config = dict(
    activation='swiglu',
    positions='rope',
    init_std_qkv=0.0305,
    beta2=0.99,
    lr_head=0.00609,
    decay_shape='linear',
    seq_len=256,
    train_tokens=231500000,
    steps=7065,
)
MLP neurons of a small language model. Each row is named by its layer, matrix (gate and up: input weights) and neuron, and shows model dimensions 0-127. Each number is 128 + 32 x the weight over its row's rms, rounded and kept within 0 to 255. A neuron's up and down rows have the sign that makes its largest values positive.
After each neuron's rows, "fires after" lists the tokens most often just before its 100 highest values on Wikipedia text that the model never trained on. A number after a token or word is its count.

L2.gate333 [143 127 163 169 178 110 201 135 134 102 114 116 113 114 125 157 182 121 137 141 163 186  93 209 138 143  87 135 120 138  83  80 116 140 110 123 118 142 133 130 131 203 173 104 129 117  92 145 126 107  89  92  99 154 106 177 133 119 130 141 116  77 129  98 165  94 143 152  87 123  68  60 179 184 154 114 181  75 105 103 127 132 151 133 109 172  86 153 194  94  96 152 152 130 103 121 139 117 122 128 194 176 130 187 152  60 168 162 168 119  65 136 148 170  86 144 144 114  99 131 127 145  86 107  64 113 188 115]
L2.up333 [154 114 153  72 153 139 135 135 130  92 156 109 120 154  99 146 114  94 115 151  66 188 116 148 133 126 133 111 118 122 105 112 151 129  79  93 147 163 116 101 178 166 116 150  92 141 137 100 118 126  55  79  82 150 130 113  97 130 172  80 116 140 163  79 135  90 173 157  87 153  95  85 176 150 110  88 171 117 147 177 149  96 166 129  96 185  92 157 163 126 172 152 134 135 130 128 239 126 153  72 121 184 134 143 150  82 115  69 133 100  86 142 146 195 126 113 166 159  95  92 124 105  96 111  86 152 144 105]
fires after: "\n" 45, "U" 23, "\n\n" 18, "one " 4

L11.gate109 [134  89 125 158 107  75 149 114  96  87  89 114  89 194 146 143 102 103  93 128 197 179 156 104 134 119 139 140 159 185  97 114  82 157  52 105 126 160 152 121 114 175 110 133  89 181 172 144 149 101 131  96 169  96 136 159  73 107 128 101  97 103  47 146 119 144 115  66 150  86 123 126 116 141 168 123 101 102  62  87 152  85 160 106 119 137 139 134 138 182 163 111 164 113 154  75 115 109 105  76 187 145 141 160 126 128 138 166 155 120 171 136 178 164 130 189 157  78 128 111 120 115 130 110 104 141 104 102]
L11.up109 [ 92 117 103 133 129 158 125 179 138 116 111 112 188 137 129 124 140 122 132 138 134 106 114 147 158 180 166 117  84 140  52 113 158 155 139  85  91 144 160 167 149 168  74 152 213 114 145 187 121 104 168 175 125  64 150 151 117 125 160  89 136 135 119 104 136 133 171 127 162 115 105 130 120 154  93 116 109  95 127 138 102 130  64 140 117 126  94 135 165 177  87 126 129  87 120 164  68  79 152 138 121 164  93 140  91  83 127 186 146 131 156 172 141 100 135 135 116  95 180  66 154 168  87 142 102  97 127  88]
fires after: ". " 38, "\n\n" 32, "\n" 13, ", " 4

L3.gate105 [134 120 160 123 126 161 153 150 119  97  88 128 130 196 134  61 112  96 128 144 148 151 162 131 148 143 159 158 117 131 116 159 120 207 119 113 106 207 184  75 116 134  81  79 110 124 104 125 168 144  95 109 101 132 153 146 100 130 119 112  96  96 113  82 159 105  82 133  92 104 200 105  96 112 122 160 200 123 132  43  77 109 160  84 137 181 112 110 133 102 146  97  82 166 111  95 137 105 145 129 134  89 161 103 115 187 180 147  85 149 128 128  84 124 146 158  73  91 157 124  70 191 127 114 131 150 137 138]
L3.up105 [146 100 181 116 135 151 180 121 167 116 121 105 171 138 138 179  74 138 117 122 118 122  85 105 131 129 148 115 143 147  95 147 159 131  55 164 121 164 140 193 101 146 106 124  71 126 101 121 151 180 157 127 111 139 156 129 136 163 161  74 124 144 180 116 170 136 130 164 112  93 135 113 107 180  77 128  96 146  83 132  96 138 194  93 111 216 117 131  80 132 151 117 223 143  96 114 107 126 153 129 144 124 191 112 162 153  95 131 128  92 101 125 100 133 165 132 109 114 121 134 153 148 163 128  42  51 147 106]
fires after: "\n" 48, "\n\n" 30, "|---|---|---|---" 6

L10.gate420 [115  48 151 120 161 140 159 106 140 118 123  67  62 156 193  71 115 123 127 140 174  89 138 141 120 126 132 158  98 141 161 161  76 106 135 128 113 103 145 144  96 132 141 181 121  21 113 164 137 127 126 131 201 114 107 162 135 146  97 127 107  35  38 122 128 163  49 107 141 130 139 106 126 140 132 135 136 123 138 106 160  92 152 117 148 156 159 115 111 128 184 130 158 161  90 115 137 175 130 100 141 130 138 155  88 108 127  85 145  87 156 178 109 124  66 191 119 105 136  67 109 179 112 116 129 131 194 121]
L10.up420 [150  96 127 120 141 104 136 169 110 150 123  87 132 154 152 106  88 155 148 182 150 101  79 132 115 135 146 114  75 148 172 100 194 106 149 129 158 172 114 108 169  97 209 119 151 124 125 146 143 138 123  95 196 163  64 135 111 147 108 185  95  80 180 116 162 127  92 108 135 149  92 144 109 105  89  86 128 165 140 137 134 165 119 152 143 111  88  72  67 148 174 150  40 153 115 194  94 201  57 127 117 152 139 180 128 123  94  65 118 132 152 107 116  89 107 114 124 107 108 116 102 105  95 102 189 155 104 144]
fires after: "| " 52, "|" 7, "Pos" 4, "the " 4

L3.gate69 [147  89 161  93 103 192  89  78 128  96 138 101 121 125 135 109  95 105 120 132 196 167 102  86 153 123 110 172  70 172  87 105 106  78 116 115 139 116  97 161 129 139  35 163 180 102  89 155  99 146 138 167 133 170 126 159 116 127 130 121 131 123 194 164 174 129 125 116  69 121  89 181 125 189 140 168 169 125 135 126 109 102 149  93 126 119 155 165  90 106 202  95  93 130 129 133 130 134 115 121 132 188 109 185  91 104 123 129 140 126 128 124  90 137 172  58 137 149 148  67  66 135 100 134 169 115 111 174]
L3.up69 [ 91 143 139  80 143 158 127 122 137 163 158 126 106 112 126 146 152 128 159  91  94 124 115  85 173 102 168 116 109 113 138  94  93 132 110 134  99 129 159 135 154 126 147 171 154  31  92 133 132 141  68 144 123 123 132 155 133 161  48  90 148  47 170  80 117  89 131 194 104 153 136  60 115 162 115 101 120  89 137 141 126 178 147 184 172 151 154 103 160 173 121 126 169 162 151 116 134  99 150  97 156 131 154 111 101 149 113 209 156 132  97 110  74 125 142  83 150 194 167 158  65 126 173 167  97 152 152 136]
fires after: "one " 33, "the " 23, "| " 10, ": " 7, ", " 4

L2.gate397 [119 141 164  94 162 143  79 128  88  97 148 125  85 126 157  93 149 135 113 108 146 126 142  75 112 120 117 105  37 134 179 151 108 138 170 143  95  79 174  77  88 105 115 153 123 104 179 124 128 165 154 176 161 132 133 136  59 132  32 120  87 161 150 109 156 155 178 103 149 101 108 136 137 175 157 147 219 137  85 115 100 110 132 142  97 143 147 117 168 114 132  82 142  79 175 156 107 125 141 130 159  69 144 100  90  91 135 111 132 108 103 148 178 118 186  84 152 182 159 122 117 182 114  62 129 127 159 176]
L2.up397 [152 107 105 103 130  89 118 142  87  91  99 141  94 133 149  70 142 125 104 151 158  59 151  66 122 107 108 123  96 153 219 166  98 108 157 118 114 109  94  59 131 103 120 107 140 101 138 116 195 113 112 156 116 141 155 117 130 126  95  80 103 163 171 106 115 137 124  85 181 119 132  77 188 154 170 135 181 147  66 129 118 181 109 100 146 102 141  83 122 127  88 141 182 166 120 152 168  92 158 159 141 146 120  83 103 133  77  84 151  97 148 104 172 110 180 160 165 187 169 121  94 157 131  91 151 137 153 180]
fires after: "." 80

L7.gate41 [143 143 115  95 154 122 107 162 112 120 103 118 116 116  98  67 161 155 136 107 171 106 129 113 119 103  74 125 118 153  89 125 207 135 170 150 164 104 120 101  82 126 131 115 173 132 199 140 103  93 148 110 140  92 142  99  66 112 112 117 164 106 119 177 184 216 124 128  97 107  81 163 120 143 123 181 145 191 145 127 158 131 135 116 151 117 127 124 152  95  98 109 146 168 121 133 146 128 149 107 156 109 106 127 156 182 174 158 103  46  11 144 150 154  82 153 101 118 168  99 130 152 129 112 100 166 115 134]
L7.up41 [164 125 115 137 159  90 161 157 129 111  39  87 105 157 100 124 152  76  87 177 113 136 108 111 129 139 109 105 128  81 136 172 144 101 212  40 121 159 124 111  80  97 143 130 184 130 103 149  89 143 150 110  88 131 115 116 143 175 156 142 117 121 109 109 145 161 123  39 131 143 144 133 114  94 154 124 136 156 162 147 124 147  73 103 105 113  84 156 128 112  73 163 102 119  99 129  77 208 126 126 104 160 143 101 100 118 153 122  95 139 112  69  94  95 164 191  38 147 152  82 101 132 108 134 129 152 126 195]
fires after: "." 79

L11.gate221 [117 110 132 161  95 142  86 115 127 150 113  83 184 102 130 105 122 130 140  92 147  80 126  90 160 150 167 195 120 124 171 144 159 127 129 140 142 133 140 135 113 139 108 172  99 110 164 103 178 134 171 110 174 100 151 149 129 176 111 169 113 101 117 180 161  84 152 165  99 109  76 133  32 175 146 129 129 115 125  91  99 109 138 143 190  92 125 161 136 151  81 120 117  98 153 172 148  83 134 183  92  87 104 110 144  85 140 103 116 125  98 161 136 147 112 179 182 133 157 103  91 105  70 130 120 102 108  70]
L11.up221 [184 183 133 113 108 107 136 142 117 155  77 139 130 171 156 145  83 124 110 156 104 143 101 129 164 170 166 145 119 192  80  78 122 120  88  75 124  68 119 135 139 121 138 182 156 122 163 121  84 130  99 145 179 110 213 151 134 120 144 129  93 112  90  99 159  79  70 146 174 121 162 108 112 168  88 142 134 169 116 130 167 157 140  93 143 158 141 100 200 130 174 116 173 114  77 102 130  94  92 179 147  46 112  81 113 149  92 136 119 180 121 141 142 136 103  97 128 130  69 108 131 104 104 163 139 123  92 130]
fires after: "at " 22, ". " 19, ", " 18, "the " 4, "until " 4

L2.gate91 [113 100 120 110  97 193  87 148 162  78 171 121 131  85 107 123 100 124 121 128 145 140  76 179 149 148 128 108 109 119  51 140 143 104 117 165 159 118 122  78 169 124 115 132 161 125 181 151 103 152  96 119 192 123 112 150 123 161 154 146 165 128  98 152 200 122 184 150  47 106 111 142 104 149 190 120 183 128 105 129 158 135 125 130 110 159 172 158 199 126 175 111  76  83  83  86  81 101 110 189 160 136 112 120 148 100 105 158 125 115 106 129 202 169 147  96 136  93  95 133 105 130 101 142 150  82  82 122]
L2.up91 [148 122 125 120  65 112 116 152 171  56 168 149 121 100  54 147 129  96 152 152 142 160 143 142 110 112 145  96 113 124  97 111 116 137 105 110 178 112 139 106 119  45  35 125 184 145 143 151 145 117 141 160 137 114 196 121 113 112  95 135 218 116 119 176 153  76 145  95  99 112 121 139 105 126  72 155 166 120 138 152 124 139 125 142  68 146 158 110 110 129  90  61 173 135 122  75 107  89 140 151 102 138 169 115  91 148 127 171 161 139 149 107 141 125 139 140 153  83 155  94 130 186 112 142 127  36 161 105]
fires after: "the " 26, "), " 16, "Finn" 6, "a " 6, "\n\n" 5, "Serb" 5

L7.gate167 [185 183 138 111 132 110 100 168 127  96  40 134 180  97 121  87 158 153 120 112 133 118 118 111 154 123 113 121  98 118 178 126 114 176 130 140 118 106 112 128  96 133 100 158 144  55 143  78 155 182 154  72 150 104 124 151 142 197 142 130 137 176 127 122 151  80 172 186  81 160 143 129 140 162 127  99 121 176 106 119  96 115 197 140 163 118 178 124 129 143  62 161 157 105  98 158 113 161 174 103 146 133 109  74 135 134 104 160  69 121 109 132 110  96 132 136  80  78 126 137  85 151 109 101 135 112 139 160]
L7.up167 [129  86 123 130 116 157  56  96 154  76 135 124  89 132  92  91 114  79 141 106 126 120 174 100 124 179 145 128 155 146 140 153  60 117 162 125 172 120 134 156 110 162 155 156 103  68 145 115 152 149 115 114 143 167 143  49 130 108 170 147 126 126 123  94 179 152  72 159 158 189 109  86 159  94 159 116 108 193 166 146 116 113 110 105  84 156 131  88 107 156 163 154  80 132 135  79 180 181  92 110  94 149 136 134 116  93 132 127 134  99 124 108 217 146 184 114  79 145  80  94 137 166 119 127 133 104 139 168]
fires after: "\n\n" 97

L11.gate41 [178  97  83 172 151 120 177 132 142 114 155 141  77  96 171 129 153 145 170  91  80 120 111 147 114 118 115 168 127 177 144 134 157 124 114 129 113 146 154 131 144 139 154 116 149  54 160 112 150 140 169 165 179  70 117 123 131  84 129 115  66 106 144 112 177 170 123 107  91 128 142 195 139 160  98 115 147 126 101  90 158 123 159  51 166  89 176 127  85 131  94 141 160 131 102 160 129 134 116 134 107 179 138 117 134 102 181  99 172  90 154 140  82  89  97 112 126  94  95 114 110 139 110 132 144  87 108 129]
L11.up41 [168  97 126 163 144 122 141 109 129  89 191  75 100 167 140 113 121 176  99 160 170 140 114 170 104  91 102 142 113  92 161 115  69 119 113 111 130  83 168  87 132 105 175  85 116 158  91  93 167 184 132  78 142 122 127 181  47 128 148 181 120 109 168 140 121 125  59 106 165 113 135 127  91  98 102 122 132  97 105 122 179 112  57 101 102 149 140 110 174 138 172 168 164 123  74 157 170 181 123 182 178 134 111 123 185 116 135 101 132 128 142  69 131 126 109 138 138 159  87  94 131 133 154  69 119 143 126 185]
fires after: "| " 51, "was " 4

L3.gate374 [114 115 143  21 178  80 171 165 133  84 126 107 137 120 159 152 101 141 122 105 104 133 135  57 158 117 167 120  86  87 150 169 146 122 105 147  85  71 134  77  95 105 144 140  66 147 107 127 115 169 144 107 134 136 166 195 127 191  45  98  84 106 131 132 120 168 199 120 109 107 171 132  97 133 201 139 104 138 108 151 116 141 170 103 170 148 188 115 120 117 117 138 102 120 143 132 162 127 133  61 136  90 142 112  59 140 111 101 186 100  87 115 127 153 159  91 129  86 145 162  78 138 148 102 183 160 148 201]
L3.up374 [162 115 125 120 107 151 109 140 160 141  80 129 135 189  63 143 117 129 175 128 137 189  74 179 181 102 152 123 151 107 118  89  84 103 111  98  83 152  79  60 160 169 120 154 177 105 111 109 128 140 123 113  79 175 121 154 197  98 138 177  87  72 155 165 188 146 107 131  71 141 109 143 134 105 139 163 107 142 159 138 139 159 105 184  99 133 172 150 151 124 141  81 100 102 155  72 113 198 155 147  95 171 142  83  67 155 117 120 198 119 135 106 119 110 164 122 116 123  89 135  80 126  63 132 177 109 199 171]
fires after: "\n\n" 46, "one " 27

L7.gate240 [142  82 179  89 142 106 168 161 178 181 105  87 122 180 126 139 145 146  95 149  89  87 137 122 146 156 155 120 132 125 162 161 160 200 130 138 114 132 148 115 114 162  77 137 127  35 128  93  85 129 122 141 152 162 127 176 119 105 170 133 132  78 104  95 148 194 127  99  81  88 113 143 113  86 144 178 124 159 156  99 107 117 156 143  97 140 192 148 109 182 175 133 104 136 108 104 151 147 153 181 139 120 153 149 135 104 187 148 129  92  86  66 110  84 140 167 118 120 134 112  88 128  94 128 128 119 171 164]
L7.up240 [ 40 133 116 146  88  83 131 153 195 165 101 111 102 189 128 122 137 146  99 127 136 148 132 164 147 143 134 166  98  98  98 158 203  71  68 183 133 146 106 127 120 162 170 123 152 118 128 138  91 106 134 178 102 116  93 149  87 196 107  66 112 132 113 120 158 161 183 106 105 104 133 110  93  73 148 144 146  90 163 130 163 124 165 102 117 180 129 148 138  83 108 108 137  90 133 128 155 100 135 122 185 145 124 194 122  76 126 161 103 171 151 196 101 110 149 136 154 114 165 145 121 107 133  84  97 101 182  83]
fires after: "- " 24, "\n" 21, "\n\n" 5, "ab" 5

L3.gate278 [105  91 132 111 133 130 141  96 103 141 118  83 151 117 165 121 104 129 109 127 101 125 110 161 156 155 207 112 106 149 194 178 121 147 108 117 129 168 143 124 125 162  83 153 175 112  87 120 112 242 139 114 147  80 132 120 120 202 108  94  83 143 125 105 135 132  51 102  91 106 168 177 103 179  80  96  88 128  69 111 125  93 140 135 205  94 140 170 138 157 151 129  96 101 178 151 156 136 125 169 139  73 142  99 136 134 148  85 201 100 111 103 150  83 118 137  96 100 153 127  98 163 210 126 133 130  77 107]
L3.up278 [166 115  95  87 142 152 154 183 180 176 179  76  93  68 123  60  91 165 185 116 128 164 150 101 116 128 116 127 153 161 154 113 107 109 111 153  99  94 155 132 148 124 146 139 152 117  83 113 127  95 157 116  85 110 146 114 160 190 138 161 156 173 119 108 116 112 141 138 145 155 209 160  96 163 176  83  93 108  91 120  96 115 132 123 161 131 117 113 123  91 162 124 116 100 131 129 140 126  88 175 143 116 148 116 153 132  90 152 169 153 110 132 111  86 132 187 104 165 110  85 141 131 105 116 122 146 153 149]
fires after: "\n\n" 50, "=" 11, ")" 4

L2.gate212 [ 97  94 156 126 107 150 118 200 197 133 120 110 181 137 170  75 132 121  93 143 155 119  71 167 154 162 135 101 132  78 117 123 124 112 119 153 144 129 100  82 155 103  99 170 151 129 180 128 141 169  94 116 127 150 118 135 158 204 162  93 118 148 176 176 139 128 164 135  86 101 116  70 125 126 168 122 119  96 145 124 138  97 132 121 148 169 166 178 148 168 159  14  79 131 177 121 143 134 128  65 112 181 122 112 136  84 146 135  82 132 107  87 146 118 119  35 134 175 121 121 122 103  97 145 111  73 120 147]
L2.up212 [131  89 116 138 176  91 106 120 148 120 152  91  94 118  81 147 142 104  91  91  98 159  95 135  46 108 153 125  89 211 112 108  78 111 106  80 108 112 148 103 146 120  94 148 179 107 126 145 148 157 137 126 143 118 106  91 106 173 147 145 125 162 129  75 145 120 120 192 143 132  90 149 111 127 139 112 179 123 156 146 137 123 151 138  96 117 116 180 202 134 171 129 182 147 132 119 135  67 122 166  75  19 121 117  78 160  99 123 106 139 133  90 133 120 150 130 169  90 179 127 121 119 174 113 136 119 134  92]
fires after: "the " 30, "\n\n" 15, "| " 8, ", " 6, ": " 5, "Manchester " 4

L3.gate258 [147 136 170 113 171 101 126 106 119  55 127  75 168 236 153  86 155 147 102 168 128 167 159 124 106 155  91 115 114 137  88 158 121 167 113 162 109 150 150  80 118 100 151 107 159 170 111 138 152 159 103 133 158 130 100  92  83 115 110 150  96 129 102 118 168 155 101 124 138 161 136 118  85 132 151 127 168 158 137  66  69 123 114 170 107 166 107 165 110 152  87  72 159 166 177 134  34 157 122 125 161 139 140 149  76 154 209 134 102 146  75 107 169  94 161 105 146 124 113  87 114 117 114 109 123 148 110 124]
L3.up258 [153  90 182 149 159  95 146  96 106  61 137 155 143 137 165 121 131  96 138 150 161 139 148  86 149 113  73 130 190 103 164 109 135  99 129 115 113 163 143  52 157 114 121 134 121 133 163 129 145 128 133 144  82 117  91 112 175  92 125 173 113 141 173 115  99 207 108 107 151 128 132 168 102  82 123 153 157  96 163 126 121 151  91 161 146 190 102 155  89 177  62 153 181 133 125 176 105 104 126 187 129 146  86 133  98 145 123 131  67 183 106 115 118 163 115 120 115 133  89 141 165  59  94 127  89  72 159 110]
fires after: "S" 22, "Nar" 8, "T" 6, "H" 6, "h" 6, "K" 4

L3.gate390 [154 108 106  76 109 121 135 122 203 114 135  82 151 176 106 131  98 141 132 117 142 192 134 152 106 202 152 179 136 179 138 167 133  94 151 104 104 154 154 116  85 125 180 122 125  83  96 178  66 104 113 165  86 145  73 176 156 109 150 147 141 101 177 131 132 122 127  93 102 106  97 139  78 132 166  73 114 142 121 102 101  99 158 141  94 156 133 219 100 151 129 129 111 185 144 107 102 107 190 131 151 151 132 143 140 139 176 116 141 146 139 142 112 154 136 136 139  70 137  70  89 104  42  58 104  71 188 176]
L3.up390 [167  91 149 111 115 128  88 167 163  98 112 139  99 122  95 138  84 118 152  89 186 116 135 126 171 176 124 150 122 155 134 142 152 115 105  92 148 171 159 128 159 170 157 115 123  91 156 135 116  40 154 131  50 164 100 167 157 115 185 116 123 163 173 106 116 132 182  77 162  67 156 180 151 117 154 144 117 109 212 118  89  78 159 162  53 106 125 129  75 108  73 147 103 161 145  74 152  83 123 167 152 157 132 103 136 115 144 114  93 153 150  97 126 137 158 110 166  82 145  73 108 111  87 135 157 116 147 140]
fires after: "K" 20, "M" 18, "V" 15, "T" 7, "Ch" 7, "SP" 6

L3.gate234 [ 96 101 158 111 170 157 133  94 117 107 164 143 105 187 133  87 157 142 179 154 153 145 138 117 125 125 129 190 114 104 166 183 134 113 109 143 129 134 156 139 139 143 122  80 192  75 140 128  90  64 131 115 180 126 120 107 103 159 121  94 155 128  83 105 160 167 135 137  77 155 111  94 126 174 167 107 191 147 104 122 156 133 108 139 167 102 166 157 137 123 200 110 136 123 127 100 124 139  72 117  72 105  76 146 174 154 112 187 157 111 104 179 121 139 139 149 132  84 112  59 114 138  53  66  87 163 120 125]
L3.up234 [151 102 133  99 136 122 110  88  60 110 124 124 108  75 169 102 104 146 134 139 171 141 151 164  97 203 118  83 101  77 150 154 115 128 162  97 152 124  96  79 149  90 129 142 176 122 111 149 148 151 232 122 115 127 117 141 139 169 159 122 115 161 136 178  95 122 195  76 119 150 185 178 151 167 124 139 137 181 138 126  84 127  87 108 134 120  87 109 123 106 146 115 105 115 133 147 100  89 152 167 129 132 113 123 115 191  89 128 126 110 168 102 102 183 138  89 142 112 146 148 125 117 164  97 211 129  85 189]
fires after: "." 80, ".\"" 6, "\"." 5

L2.gate47 [133 103 106 173 183 183 155 103 108 118  99  63  87 147 145  92  93 141 110 147 121 137 118 130 136 214 143 122 143 137 130 152 147 111  94  95 125 170 157 128 123 126 123 155 101 100 142 138 155 108 154 150 101  98 115  97 187 165  86  77  66 118  91 134  89  83  93 108 157  71  84 135 170  88 149 100 122 148 129  92  84  75 190 145 148  99 141 159 160 209 107 161 134 124 122  98 122  76 154 166 139 112 136 199 194 145 101  88 129 103 130 116 147 129  86 135 123 130 154 123  76 134  98 120  84  71 149  80]
L2.up47 [ 94 120 138 142 153  84 140 150  87 157  94 104 109 123 141  38 100 138 153 105 167 135 125 175 122 129 191 113  85  91 119 176 116 110 155  90 163 132 122 157 116 179 175 110 182 106 132 116 126 107 155  67  99 117 167 100 157 169 110 128 141 112 174 121  82  80  74 161 169 102 103  68 127 173 115 178 183 136  98 107  78 105 156 111 139 122  90 182 144 161 145 114 166 118  83 143 174  96  69 156 108 185 152 136 127 102  65 138 134 113 136 116 139 108 138 176 104 147 134 148 127 150 128 129  83  98  75  91]
fires after: "=" 39, ". " 13, "\n\n" 12, ")" 4

L10.gate302 [126 101 153 113 173 134 147 160 128 128 138  73 154 147 207 115 132 143 123 185  92 144  96 162  93 160 134 143  82 136 171 163 188 115 113 183 104 144 163 103  77 170 145 159 133  91 166 165 143 100 123  73 122 134 109  74  98 122 124 110  62 132 115  87 214 126 113 103 117  65 143 110  75 116 136 111 217 160 138 111  87 146 171 149 133 120 119 118 135 128 124  83 138 124  69  90  95  86 111 167 180 130 157  89 167 113 104 156 131 131 130 166 137 142 130 182 119 150  83  81 116 164 115 127 110 139 142  78]
L10.up302 [ 89 107 168 115 121 152 162 194 153 113 112 128 225 128 117 126 126 150 140 154 122 169 113 153 116 103 143 133  98 104 193 117 134 143  87 122 113 116 161 140 102 138  96  94 109 133 174 125 146 165 137 154 112 102 139 117 112 137 140  95 110 159 151 119 122  81  98  94 144  97 130  67 115 107 165 172 148  89 135 155  96 122 121 132 156 163  95  97 169  93 111  85 177 126  85  96 138  58 116  89  86 131 154  99 188 107  88 121  85 102 187 132 122 162 137 114 135 184 132 110 113 151 138  92  46  42 145 140]
fires after: "\n" 41, "|---|---|---|---" 6, ") " 6, "This " 5, "- " 4, "6 " 4

L8.gate225 [105 132 155 102  65 141 196  99 151 120 147  16 127 144 117  93 124 117 160 116 217  98  92 149 135 150 168  99  81 124 140 157 146 146 111 110 159 157 144 118 143 146 101 120 115  98 127 157 148 161 141 153 153 167  86 130 147 197 154 170 122 105 159 145 148 155  95 136 151  84 117  47 107 141 118  86 133 115 160 107 115 160 169 155 123 140 166 118  90 104 173 146  86 148 106 125 136 121 152 115 108 152 162 137 157  94 110 128 141 156 129 188 135 167 142 151  94  52 105  84 102 138 116 130 157 141 119  94]
L8.up225 [165 178 144 114 112 102 132 128 167  90 174 116 150  96 120 155 118 116 154 143 113 166 148 133 103 136 131 111  97  98 187  93 126 149  77  93 124 114 141 122 113 161 202 139 143 117 140 151  93 119 134  90 110 104 128 107 116  78 111 189  85 116 140  93 146 106 163 140 147 146 171 148 127  65 148 174 149  60  97 107 124  82 158  62 101 142 129 164 131  76 153 141 187 117  96 106  96 121 122 150 115 101 182  97 176 108 104 158 137 121 130 109 174 140  77 156 159  91 135 149  86 153 173 133 131 163 157 136]
fires after: "| " 22, "- " 13, "\n\n" 13, ": " 8, "(" 4

L10.gate72 [ 93 117 118 109 121 124 210  97 115 133 157 112 136  94 181  80 112 100 143 158 108 158 171 142  93 119 131 116  83 112 173 154 106 126 122 149 104 155 119  91  39 144 128 168 116 134 112 172 148 127  94  75 125 196 123  87 186 191 143 119 113 153 116  90 103 206  78 105  82  89 162 125 118 112  79  93 110 147  84 117 176  75 112 111 123 166 142 102  85 139 143 127 126 118 122 119 151 166 153  89 104 167 138 127 160  93 132 157 155  79 165 154 142 147  97 131  88  76 174 154 163 140 149 138 142  79 153 127]
L10.up72 [138 188 145 118 143 134  95 142 106  89 155 145  97 131 139 143 127 129 110  86 100 151 136 167 116 130 115  74 147 163 100 144 119 120  96 124  34  61 143 116 103 164 111 131 163 121 130 179 157 157 150 187  95  59 131  85 126 104 175 122 135  93 125 110  90 116  99 159 110 168 178 193 126 129 131 111  87 165 119 127  68  66 151 134 106  95 146 127 162 138 155 143 214 156 145 172  85 117 146 190 110 158  93 143 128  84 140  96 190  86 119 117 193 180 152 128 171 119 142 129 121 157 142 131 104  84 112 112]
fires after: ". " 53, "\n\n" 17, "\n" 11, ", " 7

L2.gate432 [102 125 127  99 136 184 148  64  87  92  73 131 120 106 135  98  83 118 130 118 110  75 171  53 139 184  90 116  98 169  93 153 141  98 181 199 104  78 100  95 160 136 185 141 177 104 143 137 153 173  65  93  82 143 145 160  97 138 147  76 134 144 127 116 134 105 134 163  74  80 102  32 111 138 160  94 168 147 121 125 132  91 169 139 176 103 151 154 162 181 162 149 111 105 156 136 148 132 127 122 155 133 137 112 119 158 140 115 164 144 120 142  95 155 153 183 134 153 158 104  74 140 202 132 130 121 152 113]
L2.up432 [ 85 103 129 111 179 130 182 105 211 112  73  91 141  92 127  96  39 121 142 142 159 148 115 144  56 170 148  82 105 109 107  92  65  75 100 128 119 109  90 131 126 116 126 184 140 104 105 161 174 160 164 119  73 175  83 145 191 144  92 183 107 133 123 121 139 117 128 180 143 158 128  98 185 125 146 138 178 157 143 129 143 102 159 153 111 195  82  58 149 130 169 135  95 115 133 110 113 109 127 108 146 192 121 148 124  83 158 130 130 141 170 159 110 141 136 191 136 136  81 107 135 118 125 142 138 111 134 185]
fires after: "\n\n" 38, "." 21, "directed " 4, "view " 4

L2.gate155 [135 148 101 126 189  76 160 116  74 128 108 114 151 125 176 141 151 100 110 150 119 134 120 135 128 190 143  54 121 112 151 134 163 139 140 103 153 208 110  98 130 139 140 111 190 134 183 206 136 129 101 134 110 103 124 136 123 166 155 117  56 166 120  89 135  85 136  86  70  93 116  76 119 133  94  89 161 146  41  87 100  36 110 105 177 170 143 189 190 121 144 146 111 103 148 164 113 165 134 129 207 165 176 107 150 139 112 142 133 133  93 135 144  62 115  75 113 139  82 107  98 103 117 181 175 103 146 124]
L2.up155 [104 100 128 178 164 164 161  84 133 136 127  76  95  70 158 142 122 127  90 130 118 136 117 148 228  99  99 174 158 161 120  94 187 124 166 127 113 103 139 119 108 161 168  99 136 131 115 115 120 136  83  51 117 121 117 172 126 133  80 134 169 130 171  84 119 108 163 198 121 154 159  95 127 151 144 159 103 128 120 107 149 146 124 145  98 133 119  50 200 160 109 178 103  88 149 141 167 119  65 119 199 175 129 153 174 116 118  98 101 106 102 166 111 106 156 156 162 149 117 204  87 105 113 143  93  80 107 124]
fires after: "=" 24, "\n\n" 11, "Con" 7, ")" 4, "per" 4

L2.gate376 [142  91 159 107 124 181 173 116 130  84 155 111  80 209  62 135 141  66 149 159  94 220 106 148  93 129 110  98  98 171 136 148 160 169  69 122 132 158 126 127 108  68 149 173  92 142 137 184 137 141 142 130 160  81 144 111 135 142 159  98  85 126 143  90 142 169 145  91 103 128 105  98 119 149 117 126 171  88  94 117 105  58 174 112 169 147  77 134 180 102 170  88  40 125 121 129 111 129 115 108 136 118 177 143 123 107 176 138 133  83  61 156 132 131 148  48 157  67 149  73 147 158 101 135 103 109 134 121]
L2.up376 [214 157 183  82  81 198 104 163 131 153 186  60 115 101  66 156 112  98 125 205 121 124  72 132 172 132 130 167  67  71 138 156 128 100  88 161 103 116 105 162 118 151 113 152 164 125 134 141 123  92  98 161 111 121 141 169 134  87 178 114 147  75 154 128 105 173 145 153 100  93 121 119 141 190 102 129 133 160  82 123 175 123 166 142 149 196 122 139 106 160 167 123 144  56  80 131 117 163 174  86 107 125 104  90  91 123  73 135 114 124 100 163 130 154 153 134 125 127 133 158 112 128 113  85 122 125  94 133]
fires after: "\n" 74, "Hal" 8, "\n\n" 5